From a checkpoint of a small transformer trained on Wikipedia: untied embeddings, a variant of Muon for these matrices.
MLP neurons of a small language model. Each row is named by its layer, matrix (up: input weights) and neuron, and shows model dimensions 32-127. Each number is 500 + 25 x the weight over its row's rms, rounded and kept within 0 to 999. Numbers have three digits each.
After each neuron's rows, "fires on" lists the tokens most often at its 100 highest values on Wikipedia text that the model never trained on. A number after a token or word is its count.

L2.up237:498520534510495464553537485537478486519511496552456491513519520448489474486446516544531492504502504488518504482488535472530512547515485479507480518503486472514496489472444523497462484495458483477551517522475470475489495484454511496523508498446470495495549481525517504473539507471484512497
fires on: "i," 14, ", s" 12, "o," 12, "es," 7, "in," 6, ", New" 5

L2.up18:521496478531478504499528485488488525514499482532522526465448486518494504512484491511516481514542532506469498531541473506514500498495462495512538512478503508515530519454473529513484486532484494476488528461470537489547481471510511480457503500464483456517482484513485502455525461495502518495
fires on: " He" 32, " rel" 8, "ographer" 6, " friend" 6, " gu" 5, " belong" 4

L4.up377:493557499483506462505531482527542456474536492507518460515467474479484522521474524498492490506479507510511536492520520487515494500535503497492506498522486507524494476507511506490489512492547540512520499484528507499508550510468452453441490524514499460489508522519470497487490527497519504523
fires on: "f" 15, "v" 13, "iv" 12, "ig" 5, "ick" 5

L6.up151:479532510493498506528479486433487543495493533529499497520466510474496542533510546500484522449501439482528444499461493494477518461483502502483502505475510519479517498482537480477505535455544509517545502534502515477483489505532496496494508453532486519467511482524478476584502510493501522515
fires on: "ar" 27, "e" 10, "ag" 8, "eb" 6, "ad" 5

L2.up24:527515481531516453554488488477433529478480503503551505491498533498510481512500478480540538444562460502488512545502495503502508497474524498507545521471580485485526515542534448498495518527511463546499530507526495517454516463494539501516541467517493480534505531505532523486500516509499471505
fires on: "\n" 27, " fund" 10, "==History==" 6, " Historic" 5, "q" 5

L6.up371:511508492485551504491543482507502499489461530503463498476506503475460541501466521518479476477468461543494501538509491497549500519558495467501518471473484474478502485492524524504460502519511488496521495514528497518470455570469505492532508511550497465435514515471538490473487509507486486515
fires on: " of" 40, " in" 6, " of L" 4

L2.up471:442531477533489488472535494484470546492478513516481497490481513507510512457505510533516467464497500503495500515505469461485440500493527470537522531490471520510531502471530498495518536497470524548501508470475514525531447493526459532497451508484534506491438531485542480470471476532504466524
fires on: " cl" 31, " le" 15, " Cl" 12, " Dem" 10, " ph" 9, " cr" 8

L6.up18:543515526500532471502474558512459471458483497522524544474479521463547536523560495480492484488461520520493465530537529444513476484484492481532481523514541434495507520534509533504511458528499507488464507517459502495506514481498506468502433547511493454494528496493494484555485455497474487539
fires on: " " 20, "\n\n" 9, "-" 8, " der" 7, " w" 5, " al" 5

L2.up417:459434559489494490464490527540493503487535485497466478484514504549520455514489504479497532523482517485450490516449479502501480467569559497535478515549517454510505496468484473535487511491522525478513505517494532487466447550498510543455502505490482503491497524496513498527546535503457544520
fires on: "c" 15, "ac" 10, " / (" 10, "n" 8, "is" 8

L9.up321:498465502481530492447488491527494520521539500523499466486533535491492544520560498500505542488486452548481525497488506548513530520447499518531498463477484498538516521513480543539481551519465528560520484492541487484510440511482541483491473509530513502508524533511484501499476523510496539495
fires on: " n" 14, " acc" 13, " is" 10, " Acc" 8, " m" 7

L4.up337:477445491470434455487473515474448551504492516511538479484508507506490507508526550486520520498467495473461503532530544528486491479533468535472498516485463502486497511480463458529513486491461513511521507501478530519491479483489515490511529482503511485505530528531498548516461487533510504481
fires on: "ib" 17, "y" 11, "ey" 8, "m" 7, "er" 7

L5.up35:487500499527548488452522467489549501566459507491514464548500497510521491524528463535490501477542492489501545545483485511512485498490485514500505493499517480487538507493508530527517548515459495490502494476533501504486523465492519506528506439491517452505518469484524491445488486468518499470
fires on: "." 72

L6.up455:499517501519469518510516456457461481516533512520518525460497499573528467501491500491487526474535464510469517529501515502514492478512500545483530489494502533516479492495508530493516504456502467489523503498507503460474516539557527447451507523481521480491467508518505526504510512550504504470
fires on: " | " 44, "it" 7, " / (" 7, "–" 6, "ed" 5, "n" 5

L2.up169:532510464556518426494512485548436517487498526504520476453501563479510508502492487488530463488499537476522513515488501488545510554488469516502479498449503498481494477482505527478476513501494475505476470475496553499495521514547568480501502514540476486549490460469492518471513464530504490519
fires on: " rep" 20, "way" 17, "ut" 16, "ack" 5, "ber" 5, "st" 5